{
  "num_attention_heads": 12,
  "head_dim": 64,
  "intermediate_size": 1536,
  "norm_place": "peri",
  "norm_eps": 1e-06,
  "rope_fraction": 1.0,
  "qk_norm": true,
  "bias": "all",
  "init": "uniform",
  "beta2": 0.98,
  "schedule": "wsd",
  "max_seq_len": 1024,
  "max_steps": 6391
}
MLP neurons of a small language model. Each row is named by its layer, matrix (gate and up: input weights) and neuron, and shows model dimensions 160-415. Each number is 500 + 40 x the weight over its row's rms, rounded and kept within 0 to 999. Numbers have three digits each. A neuron's up and down rows have the sign that makes its largest values positive.
After each neuron's rows, "fires in" lists the words (lower case) most often at its 100 highest values on Wikipedia text that the model never trained on. A number after a token or word is its count.

L3.gate1464:502565577525510484472511513532480497500535458498468531491559557497568483485459511547485504481492521543488488509552569463442458549537519455528476515531514447461474553546575495557574557487415549489523492511528495524479517426487536425473505501509558405476515517465503508515429423424503470495522486463548477475476487478509605535532450493496498536529495569451476494514428451506465440499551564498460522521503473516507525430489578486474558531429539528464513524485527509473523415536549554548411512531499511509507536472487558460466521463528472527446525455562463502498511476453517426568491489460527472554437515492479478432491487549541523517517465515516484500541544451499467437429472502509490483529509548481494459487490548541492507456469547506518514531525484505475542516558537474
L3.up1464:533499527590506542493411507490565467444569516556489416421491412537552429480447430527535483465527444531427453469516480483467551500508512511410537490480490524482483544528462551463546515558467516404518454420476442523502430455453405450512529471551543463492436477555498509529527575511483467543519540495487499399451508487519498424464429450509495492536484509562554482462525490407438556434541523557480461510478521441570547513594458529417549528484472508486509425549534450504508508507505533465476533573445516508563515525453512501513502462479436507456458454527479471474457510460510545590530470492488531492484439520582507454515440519520506507500485471535501506500508520527431528520509511560516548440531504479419518524518486542498494476562498468555445520445498501538486515454524490
fires in: "to" 100

L3.gate576:530520460510496466493557531551507463497460508451466459578536496536457510506492592444435498532472478458514508516514553556554469467461520496496532506523484482511572505505497528527505477500496436500490508550470486502458596506468475518508508483493481580430486516469525455466543500433465441461489445544481507503450463573480452550547505523451541508430503526443556481589512451481433439465515562452519454614496473449560511507506543495488519545530481508489451550457446479500448518496525479575496475473506508562502416473449511488569520556482588431513581543437565494465502472529495435441481492549500530471498584535477525466518498514521490479471494563518562558482529527417468473498457499501499483542508514506473515564469484395516418513449517530590457506492500455457465467413466573
L3.up576:505498507547542594467502532521553467451579413503538469501449475551503479507520456507507514504572586529550493506515393437567500479492463562448592483499514544473502519473502509593491497500495485507535523498481465481522451525538401509462512544511515503486524418476470527439557455524481433566507479514440463542461502463491404489492505518474520526507552516505432455413454443495494490552595383491524484429434542460480415539552415503486541496523526445487452524509449549503505561498608519480523544539521473509485514410526503531457539497493511495463519512476562455435545669517542481524454466499541497413510510463511550445405574577416487548462558524434442445524423547500385536481531483477421438501483507453458503485503473463490477515569520482492489466475549471447488463496525529
fires in: "in" 32, "during" 11, "after" 9, "the" 9, "it" 6, "shortly" 4

L6.gate555:510453512521464478554436490521567496540488525483410475450505488569468489470531469464482527488462540579468522506497488552494510509438563443508472488500477470514476460531500478506497522473465511559548458503537484532582534477532493493450464456480451451489476481615500489524543540497427496512503396451513578476553552469530499461502451540509451461558436477480520487513465487476530477411545545552509531548473520549553533506522543530503473528472441542578537510480498482499504477513507426527511527523504505448477520530494558494544486495479512542481457556521503512563479424536492477487523613545511476422484530599584436574463529468475470441467444495488512518480496528531419530442507507492536504489526536522454549530531573490486427472539486472477447430488539515387457517493471515
L6.up555:536517487485502387539500476486474525524482464498493528487459481530466431483491439512522494434492508473444477564455488558508492500378455524504479528521525520486488524504429475455507518493517523526459472437518488469470541506399429439429461494485434473592528458492445522475525478459464566517487443447526469520520466480465504501513454495515583506460489482491529568540533436439529501471431513464447507503491477534535496533491478498553485402472512551473486498490518470514471497451472525529466532501484528516491591522497473480507462499434531468555522503554435509556506552448441498514523529517489546467466501523456470520521549510526528526512544543596469465428443538521437512469563457474432513497573573502540493570469473451482511446449400500500530500474481510545514491518619480
fires in: "was" 13, "it" 12, "he" 11, "they" 9, "season" 4, "are" 4

L2.gate1035:443402466460493523555508559470477441552444438504450513466482456556506479446473424525453443412470501505564553513454531561549487568483519481503502466432519529529462454502405501455507510414452482517482469495444525437453488488444589434589469462452538517488466558504447503470589469478447544570547547524521511491438522465518486534478549382537522509478444477439522400431573468507557535489502542613505506496504471476486447480505530534469519527558542535554414513536530572479512520505516532526469459495493570466524503564439534414496575496492420506570517471551482462497456618487495481454529440477564426501463475426578507557552435471536402478545434441485424389504563485549544417526502519431480509505529493473448533581498499484458553478489536466558498529540482471499496521469502467
L2.up1035:395523504385465490521442509491452481468508547494472527449512537550510410493547496563533494561500520475528494491451529432488442507430475597491462511470468475451477456577557507478518573482413481485517473563480445449557519528442477484471461484494552460576464491511521517402492560479442482504470469508500407521498508440468495534505487445457558543562466504513506527572498462490511527554418463509529476535486438591493562515575465555496537493483470493455442510480526444471503456495444548519463509495508474476502508493485473531477521506449513463582480419471451531542475496491493473482464516448525495503477521544523598520525537487440481486535517456557488522508549466510505502527520445430508557471586533495448486484523513473501501462485521502522483487553549502464555509565570513
fires in: "have" 52, "it" 4

L3.gate381:516505483513587512507528488536541446533491592466503532500400553503525458490566473420438459518437537499517478483449428542484481481407545478530470551437504496500504529451478536475510505548493459454445529521493485410536459459555445486519442568503522513497562479518485538467490535517483515526421552531543444532493500505474556562537552484489471539485548543544430438484559489506504459513440445436486459504485493553515502573477444518564451556510525511558446558557526495491492472581537504432477469488595609525448565483456516498437507498444493494552503468518552523414439483516500427559434546491484527434478442480501489550479489496575520526485598481508441563530481508500504504547477402488503538488557521502563508451421474471523454516489521546533502440505494465496505516469528486
L3.up381:562533411463476518489480495572507408558479569492443467538564511493472431462504410471534474516509436504546532448500524545509492529442524506456467496454525440535486533526573513460523519504442513550545513483521437506473474596532538583487469461477558571531486554465465450494560491531482464505551433500602448535439533619570471525472515566440498537469534438489548487546540467506450516503477547511478475559469490511567467484501544497440537449496433472526436514522529495518498550587495437561532471538464407478514483559492513504527533450522496484498503453495569512481481488527483466544446539486457446570490509481469440483541465444432527567513500458529496465524557489485495509479503573565465500523567505456437543445447475477487586547523549538541488439564515506495520566500530531
fires in: "of" 36, "never" 12, "been" 8, "at" 7, "per" 5, "had" 4

L3.gate195:487490478525509516509405436491487504469513539455468484506417538503467541514468436474495502495444511514471525511484529464549506519511501557453428454479506517503427506567478481503501519437484602552495481554547492554494513508506483509560505501527526499455438479553586504445528571503495566558431502402458515394479501575441521447520444494543445451558422531531544458551525484504510442554559488480504490482479515482555419530482528577523544487523473459481552493507547522462550517501528548496534489459449513498492618442510490526477483500522486517419541520456444428567500556477506499471459573468526432470466494509525524460520491483494427504484506548406451415526483488394509467538570533460553454484498562485470557497530444514560465495442468500528477462478493433500415551518542480
L3.up195:514467515505517558479543487524533475498515515476529556428493486562524482493535579494530539466452494524575498550508449481510573473601489546510550526526536560551577496451520547506431471498555527487531593470494525491476538506531507478555441497478512496502556469460499473496528609531581487451525447505439503512390579508440500440515526445499568518456536420488568473546446555501412528494484450498504488522478474425456519484554525520543454556496495488440495494470506460488505529453477512460488485447460537515417480518507524469497476525493537534442442539453528507461568483562545443500519464501455552499530523526519454520476536506431538540504537462546511488517537523578516479540447573512490583520466560506542523535519478500410508563536531535504478441487507504493515489464548495
fires in: "mm" 21, "days" 15, "2" 10, "e" 9

L6.gate591:449530486527557541550487369584438469505541537445516462450454505484516544484554553492470466456524451415529507465527475425562475499594512482548523519476544574515555531470442530508501504540473466433497468507462547497463427513522530498477469483580443565471511463473533572506496457480465489545483527477501544513540490512453497487517512487547517514528551496457497439529434486513564519471523500497538471559487527503469445504571499485495492432448486428521515500462544520509498595507462476453423465453474444482463443455462545493491539536501455438443496550547478559508525507475496461396436491547513561539503481550543503521505490496505478505540480508472548507475466483555473492575524465484464432455458469403537482552536509553521506445521471515484496434518510588525488514576481524
L6.up591:446529471466517447542493564492456503548509512496446468490549494495521498566460522450513582389551520450508521496512486450495492442547511511556395537534472496491495521513506484505488498498534464403439475441450471525462484499468447498438379465532511485527543480523430444519554452444520553525492424516488478512509532486519465489448448412488506534463522423508579476554520530422533522475457573439467495579462472463497520480577581462489538563551490565529499535568508477544471454483522534568488480448482546553505555479522566466460534463459511498492532485493512529486383420481437514515539565502488489471482505542563458514531495522468510457446493488473568436444499453499515445496441494531533571465561554497501554463515477473529565517537501483542523516456495545447479508497514504
fires in: "s" 45, "the" 27, "his" 10, "its" 9

L2.gate805:501453485482511539515534558538512438542514486510519465490466514475424498512523521568541595556495483446422465498527514537486454489495518493485463502527504464503502543478445484529521504503474490480443503525504549528519494461547455496448461534497507477517396568412494480531527482450467516523526464465497518450514473526561473553523483523419524506514489477509575545438457443552540475438464508505525505502515484431495506548458507615486541514544491541467512530450521507512541464515541474508541445526459481467472493489471466511576465532582572527467412471462474473419500554496506493504555505537460582525542509475579493489521548543483532547447548537472581501545550472502485483462499487563524518482470486499465468453504467444535485494481445502464444520491459535431457484552495537
L2.up805:478491533546498515519531461522519516488556427512480464490518565554551411521521531567527496442498516459500493553456489469558448443496471499546549510543508452545443577459440463478539489497517435453497493433532529542555518488498457516481502575547481444518449497477527503510504546413432471457522508514526516456504502482518487517572497547472550472472467483460519508484445421447501513504520472509502498498465513529473465470498556546455468498488463473575510547526562491484561517578529462511502426483488549540419578465507520415563472528586420554477488515515499494391547525467485501542503537499516514548491484527521449488435477502477534515429506537466606534474546479443567477466465470506548493483460520477449436433460486520530457469480414497458481496491452533503489470484449425
fires in: "10" 34, "20" 9, "12" 8, "6" 6, "and" 6, "978" 4

L2.gate1417:458530483473541531502442466453441471553435503479511425554483527443494534542598502522488480429494502503540486481476467455431539502597544605423474442438571480515476453393437545510500531497495470525515396485527484448450532506467557469446518455478511557508520479488512492453504532435489493486513478526558491519550444511505486479490537540512490527510456455480475514487443531443499473450421556536522448481518549429499415491579507473492464570489539551482459481511491466498507448517482564555497509457523501518581465421473535519544608532524470395530471547502450560448500503494436431532407448508502515562518539490458557522510531460472504501529478541517511592534530528460462491505512501523568444583447572483542576429461491427493468537547510512512536519483492514534525504429589469
L2.up1417:525499548521521515530568518536437508511528498462524573535572545445483474461467589500494475524478544514559550485540533502472507479503584533556574509535504516502494509552493442508492555531497489522475459567499478506519528479537524504461441516537567531462525543427523516519542557533474465450436448491534517512565504625489524533527431482523489541527484524504529536486515493445444520540476459502514494518472456458528525495521467513472515495518485482435435483497487421553452468517495484509492527550454518598544399503510504514503459555470551571532549516485483466448531379507515525532473535587542461468465491455484508480517566564449501484440523505638577568519453573479553545531527482548471522565492559523527531507498520490500464545458526487520472473497583582528503433524458559
fires in: "at" 68, "on" 11, "atatürk" 4, "under" 4

L6.gate1334:409502497467493455589429448490499526450535522489466542452536499532546548504499464508530482493482465547516485520496554595500504515510440438476487501518484508581500459532519566523513508500605535554526578528515540545527520519535538513424485488480499463539532484494436437522480488458487470471463469474589551436594439507566500481462500540474510433516464477458519550488548498464533508453449502415499567486568535515482470498541537522543463514479392518466419482452459498466509490526529488554471454554558498486507524413553515586427542491509504456522516533509497434540436475529559489495507486456563397512548478491529493511520447524483581549529457489507494522487516475484543580476578472520477490484498567531486464533534563418459510519487580499421488536443444487502458412455521518
L6.up1334:609445468505531485502544478590424542568482501473491567448484506565469445481531462536537523490453509469566489510464466525501468481540494566468425579483619461510517457420486478531488494552490520475509473506480434497492496533492482521491515481453439554560531516498463458464482596473454505461509467520516446476552508513501490442484452482522513531449543462515443503539514498469490556487512496404555474517471473569478489503496527455505509482474469456544486583478544548433493492494473522551511539460429483502488513466400519434496531463495511499515475483515536546489572420494464555442432547536506466491484470489505473582498494480495517474468516555555495449446578547484498511533509444431499605517519553561489501560463451501548442490467455532478425521470489522483507478499647465
fires in: "are" 33, "is" 13, "can" 11, "were" 10, "could" 9, "was" 8

L3.gate1333:478526508603546507487534492546463483559538496484494483510439505409453505572539535518469479478492521528492463491582524470561543486460515469425559458491457534428520512486521495482482474515467514521532474558544505497513533495487489462453505503497559479465496469529525515499544477480562401516489530517457587473468536555493473451472442495527561565466472487494487527486501466426522466495526538474524482536508477483545491508523502486497502448520546494525429490495478543537435499476582477468467486432544464562535447509489479587489565539476519517493532444572571492482614508516526471443477421505551631477475453490584546546470532529507512478413492531498483436544480493519500598499530548542448473510440510561498538498490501510441496481440449500502561500478496507499537410440478531
L3.up1333:488465452547480507453507516581479467554495447516498445553407541498507541485517445497522495458489511438456474397551474455535515545461507506434577477514467494430481504509529431485485507514583365504551494497568455469554414487420446470526522515527560486412513448525475516569524489464527492504534495468465523516432495536529454505568488505457525533504504478440510499438522442480519463508532574490496482484505484500489469515578527584534496490520593503441447514515512533501518500513503450506487587367547470485583437540522483556494524625497451548508529508533525463541590592470487502543453427489507560435423420533535490574498530524484526484503462552506412510486573509487417488494498554534425486517495571489474500436514434502497456430473469541509590518553462503529469463539548503
fires in: "in" 64, "as" 7, "on" 7

L7.gate1297:529457493566513484440507508424521483519478544445536511470512519457413514493514499492489499495468528520511445452501488480462529568531491476495544461434524432492460504443530505494463527514517514541499396483560537489508536485583493471524512580534478496521502479490563541505449474534550462507485498481470455521546520473520474552525498528568493507511551478482496576537530516485506452482458558477500553460516558508517494499544498485586487545552522562498503496552464550485491493507428510483516488506468489555584442478485540465556403457536517505547592498474507505453522372492533481480499535490523499536478516513420512453597497542524486490496479545489559548468530439499501500511555484459489490537429394493553521474454530467498581480510482451469539583478489595482579510537485491
L7.up1297:483547505444576522491559523503424563516546541450466525447550487485555502506527506537457524462459553455537487553500507474512540534501487479431563462475535496454487530473525458551477550475521532481480525531482512476377509547421481484562561501538470523468507531456524505479476498505524511501504473542466491494501419526495516466470526507566549442507517499505586519459492544454406559525497456464477491490427463514425461499493441542471459535522470475536463555527453496534461459426550583484527420457504493452486452475464545494491587478510456538459465433474544451471538474535487528546532497528490476529471516523492428512460491459415551468496552470489513492564373482498506467513525545445535548546499499487519541487500559482511465463460534497496451486590452451511468518424512492
fires in: "at" 84

L2.gate176:543441498507479464502536533454520501517451523540441508525465521461446503500534476467544446520572424529465549437420480470610496458463421451516475483458450501500466466490484496517438542452540460511489484531545494491483519490498510488501523530461513493520475540487524486436479515476512442522506571488484571487548535522540514453515521487519559449474505514581517437501573491477554499463512499485489466479463594485481524498485542509432495507509461493513485495585552474499616494461570461484488478512498502476530540498540548432514501434532537465647515530609467542516528519498506547481512475426545490537503385553454515442548457513548495532537475506449403525438499456515536499499528485452489493453488501445519522516477462540527549511528473453494477524467418475492489551515410495
L2.up176:488547507432527548555484514472485525483462472561428578500514502546541498508494478553501516463534492390457518478449530504505569558422416514543530488458460509517434450503462516513536481522456484469485458550505508563447574508482415534506467503509476416519498464474528510466545505485483538480541482508568451490524426480568533570437575488429501583509574537448526497526442467479543475511509472555496469467475473553421558489518534477500487505500516558488512404498482492480464511454518567509536454434452494527518460476549626508423493452472461455497536455610424551428497440473519502506553454478531402516500527555485491501541502457508439490418534521475509437471518467455475490503471486521427533478438419478497505504571515497585594516475475464431476468499477529467534506507503509
fires in: "their" 51, "are" 22, "have" 7, "were" 4

L3.gate1168:480505530542518547419477486462475465455485450539467523538547530535538452502537492534518496468431571504548475496401498523490474575507525414512444497510502553478470537540479560529504518445458570545493508469436501548544497528501480434507501432552456488515529493497521490467519494475481525552443473454538518503521491586491505484473489459514525537458480498457469486536444494502524567594554478462491466517412515514483474480474553496455514493437433478502528579535528432521571515516414557551468522486444477469596517421555505466463544497510468509434582490542516537482495497507544427484483511469494426491560438506501416546572435418505519505494507553501557500467545472483404426490500497440488586515433510464449482486550504456479525499545472550475504516510440506435470532438575495
L3.up1168:493525494539512567532429535463512497465603475568485470482485567528468461481489523547524528521467512521517493523556529511519510575460405498462552479488475502508530451599535420515529540510517485494485536415499403501506497495506383511475504511485451482468569475503430522501493596454471511441491480507496488488462461524441525460521453512469509500456563483499535467467441413489596498524497542474520499420509530462467496499478592501528519532494491490501468456523572473510519471467460424554523478505517484458527496498538396470474492478505477509464495497414503556464465523516539456443499536474524446586477465533504439457415498524529484500365491477465486469442470557600515493428466485459500550499553525459426537549516528526503531505539473553452450448518524452594524504464497511
fires in: "to" 77

L2.gate959:528550499559597458465495469476538495536472500442448559510571503559486455535469580576486403463497454445472561410420448528516517471506551473461454453500441432462558518566484513468523545504512464563500504517468452456542476526547558494483522531480464495416558563528556487502542469476446474506462444477483509495522509518532520507481472456505480490493497542430500512473510502532509533450554433487450548475530480454557524521473604494463510481567473502452486532535478548485552530597508449470508502490505546455528564549449521488534571489482440474485499457462444493503488492503523505444468552430537524551455513456529561552505449575519501530491508478458509506474503474509424478482512454510441492496487430509566455442484465483485463551466472522486517535520505528576506391471427503
L2.up959:491390543531525477564479443493488444493463549533520423497525436482502440442457591504554504510576487498462487496500514557557417462538477555448518517528439473492532507537505491547498600529484509434524570604486429458504427457501518482437506505532512479574455457495469497497514431494481451468522494508466469472475483461529472468481554532502486476433505455541506460399509574560505487599539450533536535433500545510596509526539532464536518459498538515492495443518477453519527499560466444543396471480533507451600493506516533572480495516478529538457516489478466462543553566599535539481480492538513571483490488515492476500508557425543561500493525499460500493441489530531584508439539506478507536450504595516484538525496509452541566543490512492458490490483544463458515524515451499
fires in: "s" 26, "former" 8, "traditional" 8, "label" 8

L6.gate201:527495537574619469466529500544395514555478448494542516484516514525529495462500472505501466583537469513523528565527524520564440472538561472494584586529529456467557481520481438507504506496500484529455495541517530489470572517479475491421492499462513498440485484531491502499558459526466533491525543578402608499473506519493503467465505526524555511508503497505474474520445505485575556471470436426568501566494426456464522479483487513511471492513425455455517499468487494488465426490581540434452526512429504409483426581452536556565439528443531477463539499470433423548531550539522454466470485575527502533510508430501486406497505548537462467452494525520478488513455584518506496555478470569516507503467496493459489468456469478544483533484474543490498518497511519510424528555478514
L6.up201:459525477516509504503428458510453499466504508488534480597441494473546559488535518545493506498518512563443513470531506487492467549481472454423518494531551496450465461559477521480521499516546493512512503439597532521429508500508449492506577560494539487462466461530475516468452481518504512475451515521508526539487505509545481455506557507559545402510407494479473467604488543466508433480461494429466456509535423556508476481470484528576459509549515564421518504480527510501418475513496527413511445497456469503520487528541450484471467577477588496457573506438602590515533485476497530507491461570487569475513478524514479444448539518461511518522524517594487532493478567465500510562514586489608585462477532510489473465468453511496472494451502517463498483552492522603492529545524529
fires in: "to" 20, "in" 15, "was" 10, "is" 6, "with" 5, "for" 5

L3.gate241:440519494439488451481491472534497429574450511561501578461544511498532454496471521517475513505531502457488478504517516522470548522503587515506442505517493531547490417460504528456495472555523552548471446465502525497459540479548513492533591554544583518586414494525446435547576517443543552517479485478472489427466505473475489485496494524456557459605480480606549472535454473515519484448531549495506507489564439527495537557461522515404464489589528470513498532562496471445481476504476584540533526440527537490491505559461490574526456560546471464499495524475523509536506409487469518499495515542507586499529552522460524505575495455484506421532475536477473514543496484482522489488430481504561484485533457533514583440410572449482632530477506468490533478484511567491562501470502533
L3.up241:488516513503477503523476512484461474515473410578523528460521527488505455501451477505481490477546537530509472535503541538429565429504513539474489544495481523526465483485480497501581517486591503515585480443522471533453498499580521523444512467546531445470490493457519460490540436459463518500592496506567462478504493462476516527540454511535490532576441534451553572524447496508434483536534529514463441517558479503537471408484494544455503527496480465536514510509523506460517503476446427552525526542471510446406430524497549487478573532517487552565567544567510507510502462516458440558538436465492494491470456556473442494474554442489540444558437429556545527479462478531525522473441499513453471474473550590468542498449443540487534461477503520555559552515460487494555465567443488
fires in: "and" 27, "10" 10, "12" 7, "22" 5, "14" 5, "30" 5

L2.gate394:524492564495425566471422510522503503513525482530396437567557466529573467501431472513461482497391499533459573518511466519488518534487498494504513533493463521488511550483547512561547482447444539509436520484504556507531439451489494497539507487432512439459509499530492489473494501498485493572477495482464469480487495511525477452547479455587513500481544508441507432473461546472521463512546468512502471494482473531464448463502536514411469618511463498475551539560465527556562521557504471549462505487483525465524543540464509467466503488425405530461527478468513555511470503475540440484556510453498434511474480482535453496501449485450539509473504444475450509494560423443501390580469538465506450529477482543491507501538514497470499498513464532511568542519432478468550595448545408
L2.up394:578518479489535535586417526475497502448579544546494477589416393514521471527531438532518515549455554531513496553558532421554504534479561500570547555542500446489527525529470466545537509508548515538485530453467505528460444503487485539471498521527507513495464498432471475436477544442510451538519486444515503503504501549498490448513505499460511459567527561495521454509523417586424517516473503502459452544431515480488465521470546515474488462479436521459492589515481563477467537446419487550519495553421528501547532526501550466492538536522451483552488466516513541424487517509544516516456474480509437534493488457578468452576534532431499486471449494477548456529514518515533515556504556525510531528503551450513494498572484469503465509490474463543503514466482481516532513427588476
fires in: "to" 100

L3.gate1254:492472432492466522511531429552466516497509541484476480491489412512482478457512524490508503480504478487477445472494499502513445447445547476491543540528487455552520472528449484484488521451532536504513557514537547504480592457497552487492509492503482487395521501533418544519451505519509513465477528482432547432478510478546540499522480563418544567506513556485448483508523477519521477470517519511499448493511450521481503504554421457522449479545523566442471422493518481489529500454578459454472534472546478514483521508444459509515502468463450503472522516539530490479514454475505513423424513539557582521586431552535558504434494527531551445523420420493559456516522509512437525464457457547495434497513492447493568493487521496501595572488471461504536526513446524525499470485544534
L3.up1254:437501490542459576460485510504520513541544475465548435518498531488526442469505508514496515483461501478464496506504515570533480449537515499538489530500480538575460525516564470508478466540486396415491461482501528553475518542451512441463532539451489458563517540537474527500432481536468508487474546523519574410519500543448432547448452402521462467472518576475491481540503513521554487516557513530475425552523488459515518554476454621538510441495487450488441517457579553491535507422454514496493480534496454470476519553525490468489510533448475539486445458550453444462515476468544454513528440508438517473523449483509552453467579479501436495487502532479478500453496484474514514483502525469459476538538549631514520537461420558488500461434551501503553483501454445477507508450574447
fires in: "as" 79, "than" 5

L2.gate121:513506473476494436483459517576499478528478541472522540542553519409466490481478511522461472469521486483579486537471534545534417448528539472565480525593513504495581559505461448457428505502448543536484451528486561454475532574412540510442457482489459471498563469503545514473440493521464456452508491479422546506456485506499517578551521571481495507542459560518575449521433505577458531524481505488488592553500486509524527504531343503479483509556506388563528521434492491451474520419509471542514470591474549559548494466472459475550543471499520395544450543477473532506481498463556500388503523454477499453524541496459505508457502534482522428438519515472542418482489467435428524420449500505515488507483497467477521528600533526548467498487433487507487498480455395438439443468481500
L2.up121:478533411547565452479488469458504490510571507576553481462457503518434556426519450456455553477534495494546556488510449500530487469548547448465469493539546551532568466510425550504519546506482531548511530475512480494500461510544475504504472458534486537366529515442565491534558542519507553538477498464443494529501493519454500506454484473505479504568501546483475459509499533482545543552599469531451496556527545498538484549541471572450519471532512465489490446516490448505520502427464536457464479515456508461552428435502486514510496553518545411516486557501519496516566488574514503445356584518485473420448499483526529525522452597497526538427548512447519489497466508558505522470496452503554546524501509527461424489490527503491495491415536501537454552552489474463520454473442470
fires in: "some" 50, "many" 21, "several" 18, "thirty" 5, "most" 5

L6.gate600:452528500500579597542539468478519492477516430457569533497510527457518527519532488449521526520511500474531479518554474552489509468505523475495481427545418575507548507510481508501520552572480477528497550487490528421505488487544471513539444522568483511471483462502462550485497486471522434503534455636486463551504523396582580478510494482468600576462461513501523551508504564405551493536493459491427532439492510551501511507395474532524507531495533451432517580503488535547455480496521529402496497505460585573417491482486516510515445510500567452482517503491459440545527523449496484513483561595487446467497461493483505506478507495483511528592532525526474444521479542510557518519435451498510510481480471551482545428482504526451538441484565503515495511553496475440479452563516551
L6.up600:493495516501492555546545460536554502471471565452410491520465524493495468561453551503498479465485442471477497446473486516519484534519464467541446460516512511566497506473493524558443503489517537474548609493493523506536502442492472511536520516499486498463508530528616464515463482466505520500491519415463488502513499461414521434475507443472507524476458537484515467446538511435556474501530468524510532483476608499434531471510464497486436532445522507488479548524548541472443488533524525531445512469463537482500438424473471486506545494510528430487530614487535519496439465487545529535503518464567477554537430468478496499492461430469492460588492519450512522530457515405489470526473396472461463512530493504567547541505479494504448456505476432476503436482418523510526432527466503
fires in: "its" 27, "s" 19, "his" 8, "member" 6, "their" 4

L3.gate508:532558542530580573468525525529510478491522472448483430450458498482531531461550526514469524457449517483532483452473465432570446495495478538379573454511531484422492479537532446598461515540525452532472494464534521463467499463511475526538483495528528550405543463497539548417484493474500480447480545527423522529504471436532401519507509563563525431469526532459503465421490498469489499569496415505525445512495492470501504521550462486549489523508548475467454532462499470496531527515593499483526514473489480441569484499493425498517545650522564488535509527464546428539506557500439474464528460487481454426532493509524553531490459440508512525477505506452472465452435551524503519524532564500484454464484508574445476460452487478483475505470524473593399549464535501497528464520505546
L3.up508:503475515528500509461532570535461445533552536451548481580594451475425517574516529485501561538475515539490537456542489479522511511584508542539491484489469490426536547440504535531524515581517476516495473460505529544505485547475447513435479523502509474464452455488479466528537500440584478471474463439519482517447576478509497474553470528476530530545501540507493502569486530504421437500486478480590505553513476445582508472548454574478469459522531516500467471475449536550484514467459520448558484530496522443515492554503510539502531531461549544550467576512523580479503490517558401577460484480460482469517474484470524486455466560526446561456524517529527556543454509481487417533444659573430485593502496497545498510454527451487471496533509508573462526446521548454571514463465536
fires in: "on" 43, "in" 16, "as" 11, "by" 6

L3.gate1433:553519472540466501547543476490378522441521508515504487506487458476534552467580452523505460534478534568516488542524477486495564530482418551480435537472488501480512439491458495549514519521460518517455514536536472514445507507536521479600489507476569491561481517461520430535548481528476436488491530482499511536466398438420511435477489521488524532468412426519595544469410512488562457429532512452508494482497527500480565501575464564531588465553450534503429554521463531463493524476460469474524599541470510469578532462430411499551491518475498487544486536461490521468477452531513562557457522486471526540516459575521475433431493466476501482510491581496472437523495538520442509564484540417506488449546513491526528441483518480541464444552527470461468518423423507459495487473551519
L3.up1433:505499493532537448474474480492550516460495546492528502510545485513507484477520595501537483492555484554490483495524529481498477519530448501450534524462502513500506429557496505509436451499522511485575507496505597515495477526500517458495449499517449614457569412477500484524585508466552541526510466502472429507528475501532501415443521474514476555458575494444490577435518515478403432482502470474509497471528440415470531480449522500499470525454533430454452510520463459461492517461501480479511487500484446517473460520547543528491534529454562556503489547495500544559495546572488460504377484530487488521474564488500529486528550467463495511480492487518430581482413532489468536479502534562485509517444579538556524445525489463447489544532480545506421498516543496423448519482507523
fires in: "2" 77, "3" 18, "4" 4

L3.gate1281:555476455524568544498504499494491560505501531508476474545441547545520521459507499500410510534501469524488428480495503501488493504491463507474537429413469512558470533470593508477517545558505532509401533528402462468560516416505524543443477565590553456564526504537523475469480518516545483533457531497451492511507507522498507449464508507553533483497518525526485493503525565445487480453495500494518518486479551529468574494457548534544480536419560510488512448631485439506480431574523504490521502601453445576449542513470482503471550484471451530531522499462518472408475436548534493499531520467516487512486516493510483489590455608499513489535493548496432560554548461532502443525520548502446492517540533547493518513453393477493452506522417555490532473453453538530482483545448455
L3.up1281:551495476522521511544481480484398527529444482530493437644501469554507500452530492501565423541486515540412424595501492520497579498487518492477450434407463469577452487493604467488464479450503538533456510548489544463482548528492443519514494481522442482517428508490462558493539496480550545562500508516533502513458430473483489444537520462513553440518499511472561549514511486508470481480462471534492513483484561516543536539542489527429458535567484491532472538513536506534518582457458541450473506481580475498422529486473499516501493512504495516524435603543491552519530529443478489554472515493573445520501472496525448528571468532531503535493464466533554504492511488515515519504489537488534520520506504508473543556469479496569505540449458439498510484496455525541548522544504481
fires in: "at" 40, "of" 15, "in" 9, "president" 5, "music" 4

L6.gate578:479526585477503585506535490560458466431476461500486530471500457528529475529494553565440505424455544407515516549550497485482489485497494504481497484521480561485430497529473482514537558482441538557472485552465498501483471487553596475459475556556518478500487463451438442512512504469534539491490418570468512493412546413494509561532493460438545500485517480493487508531478528479511500533507553451549549535458541469422509553518490525465519491521464541477430554528501529459508548466451565546513487484490519511551560508534460491514480469461501454477467582511474425439468536442517493476498470508548426436534469497498505491431505578463531451479630543487532479500467460547491561508455456562517475423500510466517503500531474556520453479515455531540481496481479499475580415431485503
L6.up578:456479520445464422492541535496509538525457490463532486462447461525451518469422475473511492487526461498492539461466455520481489461468469493550459577492508479495515503621535433467541611555444526542505494514408483518505428533494543407505428524554466511533581491487487523511528514493484533545464474523481470515553469502470501524512476488480499504531554555485537480523449465510546499469535485497497477633505451550518603544505538511437525499517513498485528449515572413482443475507518486459466483548553540455438490488516533532454569503517426496503524517462537538519520427516528497468521560503557500401566523510495437517578508522492467457549458549432450536453498447498541479594547426476574466510573564603536494533476454486571482443486567524564505583503485597535532471430518466
fires in: "both" 23, "later" 11, "some" 11, "most" 6, "his" 5, "many" 4